config = dict(
    n_layer=8,
    d_model=512,
    n_head=12,
    n_kv_head=12,
    head_dim=64,
    d_mlp=2048,
    vocab_size=21824,
    activation='swiglu',
    norm='rmsnorm',
    norm_place='pre',
    norm_eps=1e-06,
    positions='rope',
    rope_base=100000.0,
    rope_fraction=1.0,
    qk_norm=False,
    attn_scale=0.125,
    bias='none',
    tie_embeddings=False,
    parallel_block=False,
    init='orth',
    init_std_qkv=0.0272,
    init_std_o=0.0338,
    init_std_up=0.0389,
    init_std_down=0.0389,
    optimizer='muon_hyperball',
    lr=0.0132,
    beta1=0.95,
    weight_decay=0.0,
    lr_head=0.00561,
    grad_clip=0.5,
    warmup_steps=200,
    schedule='wsd',
    decay_fraction=1.0,
    decay_shape='linear',
    final_lr_fraction=0.0,
    batch_tokens=131072,
    seq_len=1024,
    doc_mask=True,
    train_tokens=789800000,
    steps=6026,
    dataset='wikipedia_en',
)
MLP neurons of a small language model. Each row is named by its layer, matrix (gate and up: input weights) and neuron, and shows model dimensions 32-223. Each number is 500 + 50 x the weight over its row's rms, rounded and kept within 0 to 999. Numbers have three digits each. A neuron's up and down rows have the sign that makes its largest values positive.
After each neuron's rows, "fires on" lists the tokens most often at its 100 highest values on Wikipedia text that the model never trained on.

L2.gate491:445505470453504564494556541484605502478448534485520526503420495358611376451623542597458478540496494499554536497414465521513532442402528435495526592561534602484465472420486431485560425538510554496506512439508438566546548494500526513459414534473508586592531473437499575606506495479526468384527513493548372496595448387594430512569500521444545544493595461475519496544530526468365510579374519558500480473514441520535439477502483522469467518417462534521463548544493576395504454559474434421459561576485512520506487433439435529524509562481509491432477468426553478477487493509401591487
L2.up491:496430499437566525424481560552510405501454461474482593495488583472495496433471498513597518571602523519495570499535412567483514494550496549620530546466488509503477538546476474495535552579612549474552467474506497568535595503500524565562490432498534503495472509457389478573472522567492430462476433568444548481473601462456525434424498486547501426475435482559458486477500525492476536568473545389525526529468618561515410539561449444446607441403495458527494472472411551505443504550453437411458462545515511548431448510511479415492484520499449475496559435562541488453455508446457528542
fires on: "-", " ", "–", "1"

L2.gate1863:443402469473419540459557441540539467586521466527436467460479409433454530515517539501526507590496581479470493471511542498507485517426482528415411490559555518508498472432512490514496523518464412596481529553511544485550491569446448590507484484491517478437532458591522512567378583508485468513580567531510535507487531424573536498508582464566463500482499451506504504432518546445464450463572415472466500474475496488471586488438473499513497541411441490444566515433535548468562465477541473490468581532475383531513556517511555491486457491482459532546486438483509508567507476493454571529
L2.up1863:467405482548511450520468541454522392508494444513564519460463498526462509512471524488416462536493499409520553452422431461448551498559506504455595527503553462482624488494512473493604496511454451480539476502626536624506520549524530468584530517540424451497472552522436488523476444465555431513514434464482514434513497456393519531531483546603524477499566508415452471570440440457463469411531470438568417527516601423421436477516385512504475480430473466482480525458569437402464504492460533504561475529510505368531537551510463517466528570499450446548437383365455485473467485446484551501
fires on: " |", ",", " (", " /", " &", "tern"

L2.gate504:500447524510500473480404444568527531408495519540466488544598485466587551459596523485523462501559574488507489520556493525420520528490446415570565474517449500477551515456580354507496530547565460444460423512691554541468528516476528524469468530410460510490533502470487479454501481498531536492534502483448547421488488508584488504518576546546505434535459469560436609438446481432521406506502553529452488516493585547453518428465504469420493472510402422526555442531497484591525475572494564593567488459493451500466510493565517523422500566523503485481569567511500486378563492516503533506
L2.up504:558402429584549526455487470583590594411500412570516480531528495540559471531536499495501505503473518506544435506522459560562501549435539491523432557553397504520516469518637429544443474521543493428487527492570477471466456425556540510437578537406460551530526506560410487383478517493567438489444522580530542479396446515572623525487487546490421484538522417556433537542513474426534459458433447388480523491407515430496473466499507443489497434565460523526463492477465481464407478495553465402522558466521542377528584489557526475523549487523474519474597449516508497432597494578488526474
fires on: " of", " band", "3", " in", " station", ":"

L2.gate192:517535509484456566476455446541498403547506489440524518467538481429612462550462487522539408526491533574484485475417501500593514446511609431442433448477489493500441508545524459460581525517539428431415548481547446436455474530387610480524550500497443601507519536486490549505525599524604482591506556559553563460444495539500542427536507576525452424508470515525443490498427519577409474418498512526540477477538535470517506472505547486440544449510555392474551380383456462515548459457530638514509536517488481568553590565442593478410525479538506550427480487478459493496495489516487444559
L2.up192:556420422602409479540417526543471493435551454435423512470383480529458601551546478517506514532519463529577521540465436483501605486506566443408525504441488491560555495465526506528448544411562479404472458609417474445430530482465562480499486496427535510478450550493531528497397591506551500523503548499487481548571488424556473459559501521512492560467525509473484539597486542538488549656453516408383498482496482519425554492595534503484565360516536459584497478530462488456498533548481541528390505468491447511454460498467498518572591379512441543453486415588487539438516443466567556486
fires on: " of", " than", " to", " and", " past", "2"

L2.gate1543:524546480398544506537457559563577474508560564507480490535530539446512582501545477502522520493514563495490433402349430419402514594543556429490492510467337529420427552489434481484498452535494497514524524509455620534520523516534480557405419524421452566563529547563512472506504517382542591592511535536439452503506498491532420526513433444521424434521467521526457507557574454444584557576491506520506457561542525481488587462492375472531451508499482489552521503510488451458517507437487421441514561602514522482468541531442477492506510501491464433495535368470528515451484452487559487545
L2.up1543:504541459520512423542498478536559456483496444502478539537552523456608429562509568479487521466495533469496505506436453439471566597560477482463505534429450510520469563516497520510464512478539569518521470475506575621437436556537478569442538588616458582483452580430459527431503558420611516557486477484498442507486552510497473510462413521589506393525556434505472528555512524487558477572502446328523512534506518494458539587463408547526450593453418510461454460473496449491493425494572533443461424481488482476515468410433562462506550565503393525498480462521516393426461484494454525523
fires on: ",", " (", "\"", " called", " named", " \""

L2.gate767:470501422483523474552566482564546465523506451595548598482655435483487476476439500461506446454512561481509482540493480464505549504566487536486632482466474568502553504530457640444541464501538518574487463451441509566496551490512575563500498486487448553515449450505492511607545568547483448501496467479555476491499566543485540498606465477430571485517532497643551437409469388472556512468468499488464471513388555476573481419491576504480507522479496536529459554573520544529411553371566528494517523555435575500527552466498449513614493531495542544489621508556555510497572531497532515529
L2.up767:458475509512476409516552514600542465444610533474531485496562452406448578557519502426583474520433560460471513537466512550525389427582446491430563489434488436427518480525497615418599493374480456532497605472470488464432524404432406479531505501534483571525441479579477525518462581440519455523460501493454475470560489512382425523590567530467478558483535537539469436495356457476486605500543498511494528570388446514512522570441469440517641498585439501514532516518550464422428631467423554499535581537494487496523621583482534515417472498509440473499511534576474527537512462512498518522
fires on: " to", "|---|---|---|---|---|---|\n"

L2.gate72:521552472546580470562504432491488551525500550503418581561440427549508548545517533514366484465497492469454470510507577415570598498447515427540526556462518458529487445424431430454522524425441592595541502472542565486538456536457482544492554474515580494526530534544502485565553471434485567484491449491486508513525494564535595533464572510545542558545570424473459544488505498513489407420538437508375503445519491468462498616463566503603539466549418547555483552538513439507566475502493523528459506434526534523499463475376468449544438435527555472471495496487524521445514507533535435510
L2.up72:512507384499458513538414415518481500505421486500544525434504520511473425480518524554414532585514543506382459534529581494434507440646419453561444519443531595556549434446533427472505570444493517468491495551504524478553458552396488533507599511537544484493517558562493501479542584505434538361580568481521613503504486579510479543568518459552546543525455549539523564496366479585430547454476548488463473484536478520510493510474438501472512532563488590456474513430468491484548485582477525572408430460546543459457503466566465546395447467518465486480517462575527422462467508528507534484
fires on: " |\n", " ", ")", " medal"

L2.gate1294:526529494470389578511535545482497546520509468513412424562443526433486516538498488564503551525564491536391578546446442526517403496594434484482514456471456459479525538586507484488362581526590474502550522501472502485368509489538590423495503503471490550525456521535427542447450552504474489556470555519499473403469500561403517498541513488541503485464532575437535519475475469517572499457482461542499594466474460479491486482562507506509552434473579481481550454498465547549536587513431612528510589541534510539496520460455461535455532491479490455490481456557460431585515442648530536580
L2.up1294:592533456514414595447532506516572549598508509598448468521475593519453559544487529455492490511548444544517562508450439530474351522517515503532528501461555542530502429540563477374376532527571471521516517454453417515440514470526635492477457522527473494562471425545464531447569545532468434568453575512436485469495546457401489486542417451542406417577575545530464504540486487486588563485491459565531556458459547458424501491500534471438589461481491482476574557449477485552474612469428553492584516604503515483434544440439519548474501497518508503532467539502434530593625451632640542487
fires on: ".", "-", ":"

L2.gate691:593529495533475564402522512491588442477462437540469457552419475501506524550549503502498411557521507535448423497589461388517461391389510452449565442427549537575511566478553445469513538531474489432576429471442477548480543556600484516470412574556496461515453523501489566442582411526466506493548505508389475561543498502545465509389520516414478557423536438458462491484498572549498461572430547473547554542458531491543477486613445439540400514393478514493432533578385499441434444530479469500398499419488408363513516452439546448471592483511435433492432476463458517439537523550510569457
L2.up691:465395538506515513468458516461501475550488578524494477536434531560524502519535502482375480519520367529484496516606553442462466482496476565459487522484559614541430522522481470535500584554558576552544452484485390578513459466490504439412469502689495471441410572563424490467540477478492475529428462504429532524432489597463540612389497526445482517508452517452498517520537496582488449609532568528463506456526534451447431499574413479548490390466434473407450500519515494493394476515483417462499491565483548433515364543490478508505464510459538459530520531386463570441479486453420438394
fires on: ".\n\n", "\n\n", "==\n", "===\n", " ==\n", "."

L2.gate703:594573436447444487511534551519499555506495575460566520577505468455464546491484511555492509429445525592554461457548368465546504532597467449513486471538443398531528528556483515467402469504534511568598494392509421580497484466632513455547516498429486502482504471431501567477527512484516458611454487471482547512458568431419488554497478479498512437519525540556533439501521548488564600463501526571438534559482440498499530566458444542483475542574556506580562504530456530499508480431446635473529425542540579626591411509397466476469468415539567463467477497447481436552565472422514476415
L2.up703:532457482381498570501445476447510623500435489525537535499478549472488522556457545542495457439461464593559527531511484505559499510548588520479534514537449513548575548567428489422481455525505432551484469471588472570524506373548453558552544531499473488465382582446485497498593535619500590560518558531514579494391525465451558415511484519485500503471473481502449490424457478514526519584506508468485462565491473590514479461467418506412528645546447417556474541634434510470497540440438478582503546548497598581494461557442492416532468438495525440479476431452454427566494479515424545416
fires on: "-", " (", " by", " of", ":"

L2.gate1992:528497494522442490534538602521529430550540455502478442532479525504593532479498450475583513473511491498414455531379598538519490560522498479498496487403434440505475566433507469345436485505397465562407506492469449481496437586433507496487453393515463543569482462497512578507482546562422475626395426506503452454518449540418527509414569576436571496530474465491485424446530521477579491518552481602458498500517551476540450461432473504521520430530516513476562521495526453484489426437466553436484456563439455452550555593501468517548421519514502533528522443566537492550536432569525472534
L2.up1992:541493510568488586467510504480505403529480495499573434449511531552468535461535491468485465546534506493463515544508671496502507441447450433475485468411409483468521501543578607536540506437535571452457536534561434544462455458462544446463518492502564456552507480492489484489405517501445551516509546435537536404489460515499609419491449577466523529511457612503561468415512470508466566645564540548472552425446426462553509523573504453486553563510536586502545547467570457545507554450493568488519466579441494451558484572493522483556549497495514548501440461533534500496465563529472479430
fires on: " to", "ent", " of", " in", "ras"

L2.gate1789:535440472495551501508420528552479449406437574421501474511359512442420375554498554531464536427471492444455446472495436545561556517433506503589432512482432543538466548572445465485543552521476485543425526504504479577539410411495498467565498470505562549488591551503520525515546508416490488417532556637506546373572484485533573508466457452512549465507389449481526511515545537489545526520453474522567540380481531531573467486590425517473528420492559515526519504508495511537512437505471504469452535480509518483381567568499480422495500482428479480457545478518544476507555503601589561589
L2.up1789:494425575560471513509501484501482598563486456395487514545506490536449424514471575408520572469458591482474450604481460501523477418454422489537533494546591513438474534529440471461492563476528483553463504463427465563477424525440447539505573579407555502448483525572531519335486578537444504490490459577456497513533483498516533518499448533534485441506422434460453495558540499528476527475487466435556498466519560583545462534467457565518509499557509440489466480505523531611579474428439531396492548522373488472506571509586562424492479475423456562446494459437452489538621548493459440480
fires on: " and", " to", " &", "–", "-", " or"

L2.gate911:408509433367490490576431522512550533442504446485570570549524439488442453587463651546549568506470488530524545427590514520528564558486391495528564543526470486472441540518513546477494474508556473442391525491435453484550541489502538477507515581578576595395567601577464428467504487511464515451497456491540520573431533507543606525504447527506466565568550434501541518497523551416456477535510495501609471464515514513465537560419498605511417522453523488467487540467446444508400593568483421471421514501503592467583542486395548470587467497525499396594490505508414554567551547418472464532
L2.up911:454509404363487421605476515554539538491525474444564480545587494582486482566485683513516547472431513520494494405535513497515469571457485567470569570550471458502525565480531520475511488496521441453386475499472492466518532506496546528541471523574466592433587615521460447470556467502461475475474488490556581509517537511534600505464444517569422586557540445425514501497573516458419428543473504515556507532486467465500537542454547606506437526472571410471525567534444563528400604536484435510479523490510607427565514455476490502498494484550540400543561517547471524502523592446432463493
fires on: ".\n\n", ".", "\n\n", ").\n\n"

L2.gate1652:497577433484509575499581549471575541460597480502497497519549503600580500616464501579435474487531545512494532534453508496457611493508444522484486555506411595454515565463474502453592612558446520507456427520486583535543451493531403563486480633501519451517579492507420407450490522502462511555555592507495545570540561510547438478500448549418399592486408470579496521538562503540430464433527489538450499415580482531557507493482667437519488497510464509480530487513419456453516476492451488494491495511481487511464518520494511462515526509556485413459458567482578469441461544481455505512
L2.up1652:430599495471546492376539521521474518436539420532489533514494514443533463497455529488429445557498463501435563578422438454427493542461428527493506434555430593471474538399492516425474496532481484574503536572513446516547535464535416598551495498448489576460508568495402551480524468552497512582571453448554502484559590390578514569533443548401483501528445433591420546506471473493434508528602527528482509483474529514506480457586583511607576440516438495498468516533453415462530563415481584539493499521579466583411541491499507487586468492466488512495528449372500479514548515601476486474
fires on: ",", " of", " fired", ":", " that"

L2.gate161:436499435476576547511471516490494416483504525555518504560520474543527514483461457554523556520468563462449471459473444529472591520450528472533431494515496494589455462507578441514518450489543487486482527576547533493457563515467487524536459422543518568505566516374441392456481512538518467466506471521500549565478485466501455536444520469504524538490506551450596489514474594438470489489487496476562537560568463465510555440493513515424452496489533523575457527539530503492469469519357461495499449475544351444534414539465530394478531592428486511454575537557472501503422408519432472481
L2.up161:501525483610469472450541391517398536534422465625497528515504491548414501451458442528500487487434490470505479555511474575509481515536497426479479519494457469502557582581471530561514513378421476484520503499458487584485550541357505437468545573457416508504529459449468584511524433385480546441578412565489466509515448579464499482591602473570487469479514466484544548487526485517480537561504517462546507559479463540502501529468445468519529574445493474545551514590438452472475491457527551457510475506569475599515561459458498431467525433424569487531529474391474564474437572440550560538
fires on: "ing", "s", "th", "ic", " to"

L2.gate440:593442524402439626468513447478566431584458520572391522505438377545567532553549560556484472589511511446474483563538426495539464470470444482445534528416494544489483552462496531640569558474464539508422485448483546509560494522567397553455415584498479503461497501533450524543591481448531439453489569500477623596507464477562487502511513508515466515407435470521554531515493475521393597478505478486487435424448467571587439463524481474504548529569435522525585480647521487432517463498535421484490555498564393472588529454638513575447487473535488503423477524409444447515411477505467451483
L2.up440:468429525400543549461475518466545497502463444531439482526454488543450477559487480524504598572519525405519433543571519497578449441530481500453479480471447550537479515514461544554557642549561419458570509568517573508579494547478509503504484559480484474398449475506437469521641377502521456433558527425404614562468538410694482457550597508467491515474468502530545544546505452511483480539550421438529496553396441549532487449606512484551533495521448440453535493601566488496499398556599446537431500509543402507619504511574572494417472502464524519426516528591497527484519556481464468559
fires on: ",", ":", "20", " |", "at"

L2.gate449:442457464410518447458453524490437452519455484419556445537580517504429532417512448454501425500491458513534592567486485450530514557498492475458633383500497522615414566527424545546505466460563447491552493481500513586541479543547549568500549445463510445448558552512507430404545507514489521498526466597535487562487477501548476535419485535476549516494465477521533472495532524589474508452575517502462575563431459500499470474548544477446415541502494488570502605459518444486453567489499524576426588533477476510521493529541458399467436469418482421510503553526423522508420483586420448494
L2.up449:486460542462488511439391486497448539478454581429489468412612479528404532544453436540488452479434416513458626494522475452515429585483554546473604534481535432595447509532445521547507554436482398489550556475442473584497444463599499430497575434465562528495446557517533536484612485517491506535481567628584498491409562417537505530398444467442516565477534476498468498507459447513474521424608478418494457560490452510468452492524452435492443486501461521530450660430539463482438504524409587531498576496528481481473488423502437515487416473404429444537519569499378567518494491590467418527
fires on: "i", "bi", "o", " bi"

L2.gate901:541510616509439551475474580560457572511514464487399570555572510493600558508476436533446506486462539548519463501487483505551516486510559423462523533530565528554573452521474520526445519477515451453554380459492507461510598429361512494434494453543591547513520471527478505450384486504465540501480536460541482430564552560531464577584561494499471545493452478520527571453481472612493500515464336424582428485539532547516446449534499529440428563512496558419505539534461490467424510372417502482493513453494454448445540509404510447555529463533513553461501461500535549431503483432506578482
L2.up901:517504514444553503505449555439530446513522496427583492481528493596498595418448522502492402398450537471558463477467533462601489520523482541484496574473614545436529465568516507508477557440452478529483504503407498408494527419448474416485460362499532530547487471441438470389482538495458479493559497498452441517514434542442452487586578500504434566444457515476450504485477540477474448542518490441526502515610614597447515441418461495466503488502541523490548473506503562488522478436526518485535491547530437495575570500502539459517529429488417547473437437515437536504405446499504583519
fires on: " of", " to", "00", " |", "hed", " part"

L2.gate1819:550578496415485531464545546592473546550505424439484485602436516492583541489540523542461527509451439414533497498512513450486503391538568506515429548527352514373489477461511458511456525513517577461471518420491493518430523431516534539383491470483626521494500430452516488471543513451468441503528485496441512455475448499524479472572551418521559456488565525490501473498493505551454613484437495511591505456490448585484457494441488548595473475449530450441560486505513448412620374490512505539439492494493499551542435535446530601592479520541589518435591515466500502470496404485505557484
L2.up1819:545470540445462471501468515629455494530504464381498503513477540536541467529541471544453576494447461477483559428556596466470504429516482430538421454526307495414506439467539478483505483490525532476506523471510490547472488467541587551493496453474561555495447444530479502515508545493467435493521545492377481496478484511542482545526577524524396419445478499486409515572518470556535549488433542475525456448583459496511416622530497566544486411483540478445580472483545514507614446512445539530504426541477547568487480504404472520523489521474522461451526510444466550500460418476558510564
fires on: "–", "-", "+"

L2.gate507:418517521530470439510568450579506553547505497491522561435522478496469401550501468512493523541497454509559517484476478503516486506382437439540456475477494527405462590448481476566507447452476570417468562499402473492452511555415573486500576461449509490387498420529496539520548493442429511525554435550528549558635535416529593490534503565556495504594546564508590471575516558586536531450457491472446447447565444421567463467461451427579560481559429449379451554491583505483638569492475488426434532542431496559468504447504505479467447496511563474497522494513471480490540526495538548532
L2.up507:500570398463476497415527495507486477535430543474553535490625495521520501472510414541473483548530500517505560535490517476503518466454469484581490520544603481603446492429421458541539626580477505515494522550465450574518487511473554525504448460521546530493555501516481417511505536490454592559544532571542461431506495533474440451500512519613501454443448461610537489448516524498427563507488489553529489546568538487506531563595423499454500418444527647608435499494409464485520478559421493477484424540570489472464500516566411440514442524521468476525541505409505475456501478474539621467
fires on: " |", ";", " "

L2.gate998:494547506388550552533567383518516543500538463457583524400530449423503456442467516544559534461525562490546446404480451541522518483442460576521498434530477526438587489512538528479536368556577605475508519517492559503475474525539546522534465456508437511562489381427484540504450555533509481522455527500493531408489484445487421463500456452563502449538477510481540452563517576495466489552510531485486554425597425604474552477546430484561527550438504458463446549487526477428450563427412515514543547580495521582476526533533468469479459482479496424472478416596474505480562559538514540487
L2.up998:526549606489476455464433458514513624528507638502474433467570498454518538448497520462471539568474441469417514491546574442479520483502388531373551565567506536494496470551585545461505459485459458470530606520572492492454471477428492536533522439486490511403477493476525597516579471527442452492562549401483531531472453451445550438462566523594564573508514503468489457442449535629538437504468445492480597563499570516502548498486417465527568463521427577496617546470533604514535513513523480561549543526574571518437529504522504541481421492431483536503421454634440466512564498515565510617
fires on: "-", "–", " to", "th"

L2.gate1226:540465534556450475547484430559505445533513566592452568476446469580468429467541559549543446531532488412440488508533459565512490509443440597457445413498460585552499506427417459444552600559495448512484451496491516438550583445420449598557471528478522623357464483563503440489460540491467486384468514548546432436537495509533464442507515489447500497501469497512522494524461501572519523504392476502463516537474451547515496538485509586426542514496519467548559443533503481588538551516368482436452479493590505474484418573473467569521520447572453553501510489521470556523537502544547478487
L2.up1226:511489461479504461604532478475531489536613583489497527472446493431469453559477579535528438481514529514429493541561508488455501413489490554445485492427478492554467448508446522600514620589491485538564435482455443455417535520429572457444545541542512494511484581511553541460530439534570516517440536459455475434517451469418471534442472522535521503537435481480566553499515526482494578513461419555449520501566536503550488512525402463419582507498548555502450463560453485563499586479506528389471442565449542526450534525486449513604561495474500484380517500512438559531561477467411451550
fires on: " and", " or"

L2.gate50:488423527506478455408551507471487419448449508538514526455547467467504518438434496505430532463406509479479540520526470460462496420509545488514463513505550484523487566431586484529569425482493525501568465471458415464492434532444525488572502509473463597480537428513448480521514471526416471533568590458475522573610487495437614515605493512455408527391549493534531478452526524557466511530465405584499556516429510520441496491490535392454453458555476642559529544571579507486386489512438404567500522424479423516487513537476536517553487513575514454485467575541407556443483537521557435422
L2.up50:540467497361547575524480531540559485478528575438637587497543509462503487576545431357528570471656490587419520503504379478470585465487636461464489538520559545547484496564579508510478464539467543467452537532484453420469554552503512481521431447493519555563509467492508545489590523477525583493524546531515554509458490597564499480537480527491516534504451549460530574510618528425423504400522532435461464560524572582498548511492464551433496575483532484520487493422405416539547466474483487413568422486519497458478523499460388439515585589516448453532504447559425444498489561576489542545
fires on: " |", ":", "-", " In", " to"

L2.gate700:446490424412489464442551437528514443495557463548482553497428445534466494480506509585465509456605479373422431476529510508442453467443471621557469525526404481427468375591571516458573561465477484414606456570458554452494472411589513577455431624508389537514521496587423500472430509525500530421497492555443528490464472525501643447494471525480526568448505485494532452451447434476540506546576505518512540557428527430424436486519481546445540455462441534554516458571509506528415584537437464553502496500526515463482553468519470426452513513452539454493476581450466520505479511529593554467
L2.up700:479596412469489434444507447517517476558527456522558595531460431496505533510416506502490499491549435474436494534474517529508500512514458514570567486507527506487551394548519443508525538468535553395530464414486534526531626467480535492499402525512456507497505489529538486509431490507559518504521527549424487459477486489528563388506475468507467480514422583482504563433459459479526548532554567499511513499437515458435470453581394479493508469463419460489496547465535620557471521424448401498470553493531522463526580350520555540466492413503430431490533584494547448543542500546554542531
fires on: ")", "-", "\n\n", " |\n\n", ")\n\n", "."

L2.gate1857:516447430511515593445507470548422474487451433470502503465476556438487535599498498457487534508587479538435427468522501567477480506391430409492448448562536476507512552478438526498534423435577431554554389533429434498421428497477535467453531413493566518490522509442508456483415563563483412542528570449531416543494501508391558451572518579412531595507446476520433450525489443556446510621510488416519526534475488508528412595500581476465541563453489486440561556541603457430481484453538479452478540563445467474517573544462560506416559484538381491537521535560375515509496482503458573509
L2.up1857:515536438582426416501516481567465406472488549472511433419528515499470504562424490458552492549490442484447531445495513473559405451441499411468472413520457562411518524510541468480415555466425521492505468487387488489527524427478529493482475405412644483410460573496478540468493479551494549482471649468489480482504474505489576414468454613499501463550464520479588502507423463579489550519400430444568591498431515473447525476488534504543508401521551509452441505522489521468483508380478518591507536519598414425534543447529499550535478500571444432456450496534436533471503558532585500545
fires on: "o", "i", "Co"

L2.gate871:432557432502460520515459479532532500477493490500486489555555485573460449501587412477571534567462523552488554464492436462513544538459416472502509394543545468508501515530485351499519464502456424542559370501548556576455509547450477433563501537494450516430480463514524494507494500478511458496597552479486585558446432572457532478514516517575426477448433528516547498476486468454503532545496591530523481498457505532496495455522441489481472526444503538534511570579470453504474475520458572414487460567424427570506449512496556449534539523525430473424544540483442537421506490546396468458
L2.up871:387471534505467515498457482515498514522480527495517472440447488422436528524436493570536532618497398477367431508499423511574536525455468456554573478419590536604501541497465491497498473537547518472526522478549531542447399503516480523490523490486413516566514583437535454454461476574528414430487524572491499432358449510476529511539500530479454383468389520476497515557544492423482475567593538566522494465465474452554484493561523482468478584491546445552452496524547522433555542422527506513491613501605505543394563503498565526507486491424536524503506561512461533485518503417429476446
fires on: "ing", "o", "h", "e", "u", "i"

L2.gate279:549423574449451458531418492515440502382461480462594474515550405488535505509469479504516452536491566445501485545490473505485501501421455576555453498470520570415566418433424524464554490545490488506426444492497485510548603556446579578452473440546500550521453485564410567502588508551381486563374509429530470551510538476409447446570538553386445537541532558508457577565571520393532473480548424418432482463508706506529509499437503461538554511547453539591511488511513492481574487466491509564450533550456417579447491579494455505469443539503552460495519542571521502517554520559565485454
L2.up279:617449524472490430451409525568468525510487418608449478429543450467429482531481479559506480522481558392535567531519500500477466534542443489509498413503475540424595340506487543499536525511424501507567463496501503574485463472526510495461551541562524528451465490567389557468542436571421496500494515453473479519521434433473445463541577535450391537470502540535528530514560547516538483461514452451479502458478547425517467542547508502490540541528402519543444578538536464581609438476492467520429540590469559559430486452483420499501479460517436545538616472524520443509501590493401476531
fires on: " and", " as", " with", " by", " to", ")"

L2.gate1582:547622532391461562590539557569598474545573521542562460553542489499583474552571533510533484514464475510555559505481456446535465405435486479536458520548487376456508502480572534455361530448527509499528529522456535498434505517563447466470458429564476521476521582530531503483390500432491429488556578523459574552491517493446415476460440570530450493518593470485462496469501439517486519394488475520444525506454482581586442474533477536405489446474550488512478518529403501531514537492382512501479537599575506574440567496544479477460541522619488480527453541407524416461520489477576466476
L2.up1582:547536516599485476430493541592493456511488414460530490567498485540555442549508495430540480517478448545465455442482442413460508494453505478473343510485466545503507462424529507472359547451506537433476505528471454485520518504467423465513481458499448424556492447483551419542503541498491455498580546480466454481559548575487446580426512504503492506455537528382529480461425485469436556478555517480555471459515465559517503461537427468552477464566558545428487522520434508565455532534450510549510421528457499395504560526506533543559548490570444488540513521520413433483583449597571522535
fires on: "\n", " as", " :", ":", " -", " –"

L2.gate1612:591532462511636521466569507525482453500495505481523491500527577525488468453473601465465561385561461431458515557532535425507499502593516479496495528368453505494542468555533389460575476525535528436468570457532446443460522528523583421480565441494609556468554460427550579538524555452546426505477506583543457415530460543524501424528399528510491506417553524479562545467566420559504588519500558531500512462494590491554475544457571481444451495528433510500487472474402476498407527514473485444450470538415588498543467508458471398525501537534502573592458525431503505581589496495554575531
L2.up1612:510562551545523470439539576581511512542473437483599598479483495464471543511591562619435495488501440466513513538517570460608483421554499482515564507500402567356557510505593520485468445525546435443468483425434525481526456436517527609459537565463526615482564420491483405588498516450549436532512448516509461491463546452500424574521527512486562433537575507506509569519488559518453510592432498504574490452451458476528457553595516486500535398503456480555544510525443459439535515535474416514530531527434557566494464512430449482520491512572537503509478533484553527517555490543530535458
fires on: "–", " and", " end", " two", " Inter"

L2.gate1152:485478411508470563536552439528558409410555510451415562527466541449569500462546517472538496510496558483489405487481441479547442487463447396542501525508436551484470509445468489378425471404483464534462544493536595452494446537558462447559437515555549460542589524386415552386494448414400473558411486576460462454533475516509511462531461474488508530444513492515504465415551478506447421450498492536543517491443494528425545469456393556487458564539509419586405569531473465455482537450461424523505551490610483603610550437499553549506644615548507495443419423445420423510561450508562561551
L2.up1152:534446485614496552544544437494478558523484389472378567495508474498506478542534467438495374502451518533470528467489620497430539475528495454500441577545421477529408443434509452491475435464495493517514515395461508484489468479490384517386506577488520454448519433524390576510468427424486448420477564536483414552518478510506549460468422369537476501500398450486505427500426582444450571452611525528510423537520437559448488548461492513458511543540520515543444450493552481546595496472473551491417520485488436584490557443528436527502555503529552529424556556461516519512339478516390527579
fires on: "s", "'", "ic", "ist"

L2.gate1987:565508454455528492439545461516556525592492502553440517489478547484567527535530477593493497496592400518470419485624418438451475396494514429476555536398511557492430494488497477467521499430511433511531465447565454543496418479527497534450475464547485453408421525512401534501511523415447484528491491495421513497525398529577530519449591553514520481554510405512472628515541539595463503508409500463562532473438471514501469509517565513441528518461483498550513622549489502489541522535551447482557562477475444411509549515471529438476394473493536449560535502477485517495526514413509568558
L2.up1987:509526566446474443592508557474536546525534415527449524491524536514537474649567491530400503508486436516463489434581574490477508534541583512523559510494560460450389531477494487422476416565511457482493524517465459465554458479425529549527489530488395527516432545511452575477532457476498550551504499392427429488483498538456487501530489546573461578489562439396416506539495480490491563596487539485517494562444547548461447565403541515422437454534491483525484556432483520498520518562545584506562553529495434417560461502486479438533545535475450476478553472527483583445417439427540587519
fires on: ".\n\n", "==\n", ".", " at", "===\n", " ===\n\n"

L2.gate1312:616456575454413386433459569470414519444525594570419555466556459480424512471423564473539547488479591430521501546511507525498550490515403564505489574544434555480578402562476512500505589495485497529454512502516486488462487400467528481395505511571538472573515419545515521518504582486535499504498485549499463479471513484474488463444502539446604597532435573485511515538497550529577505487461456448579451523473492551509479494533451502458546431506508492446444509578543481577675438537516566528422475525548472519452534537576528513406526526481426554488567569476442472516611523512439571525
L2.up1312:489530544524491527610474514513419512465462518509411492561522463568570483518469417519545482507531569498478484534506558566590505567474373508500603552449462496500543406510409500486551603469452449419487484474478442400371559507420505483507546480538576447553455540504518509489458558583414550563526487501517497446477569444547523417517458572440527534510545494503559560540452472521581516462550415456469487539597410551505487530528483436557525497525407552561523587482411469558660438469447542438530529530501479488473533527538550461547497542497505572515549493416453495519573408439523483539
fires on: " to", " and", " than", " with", " or", " of"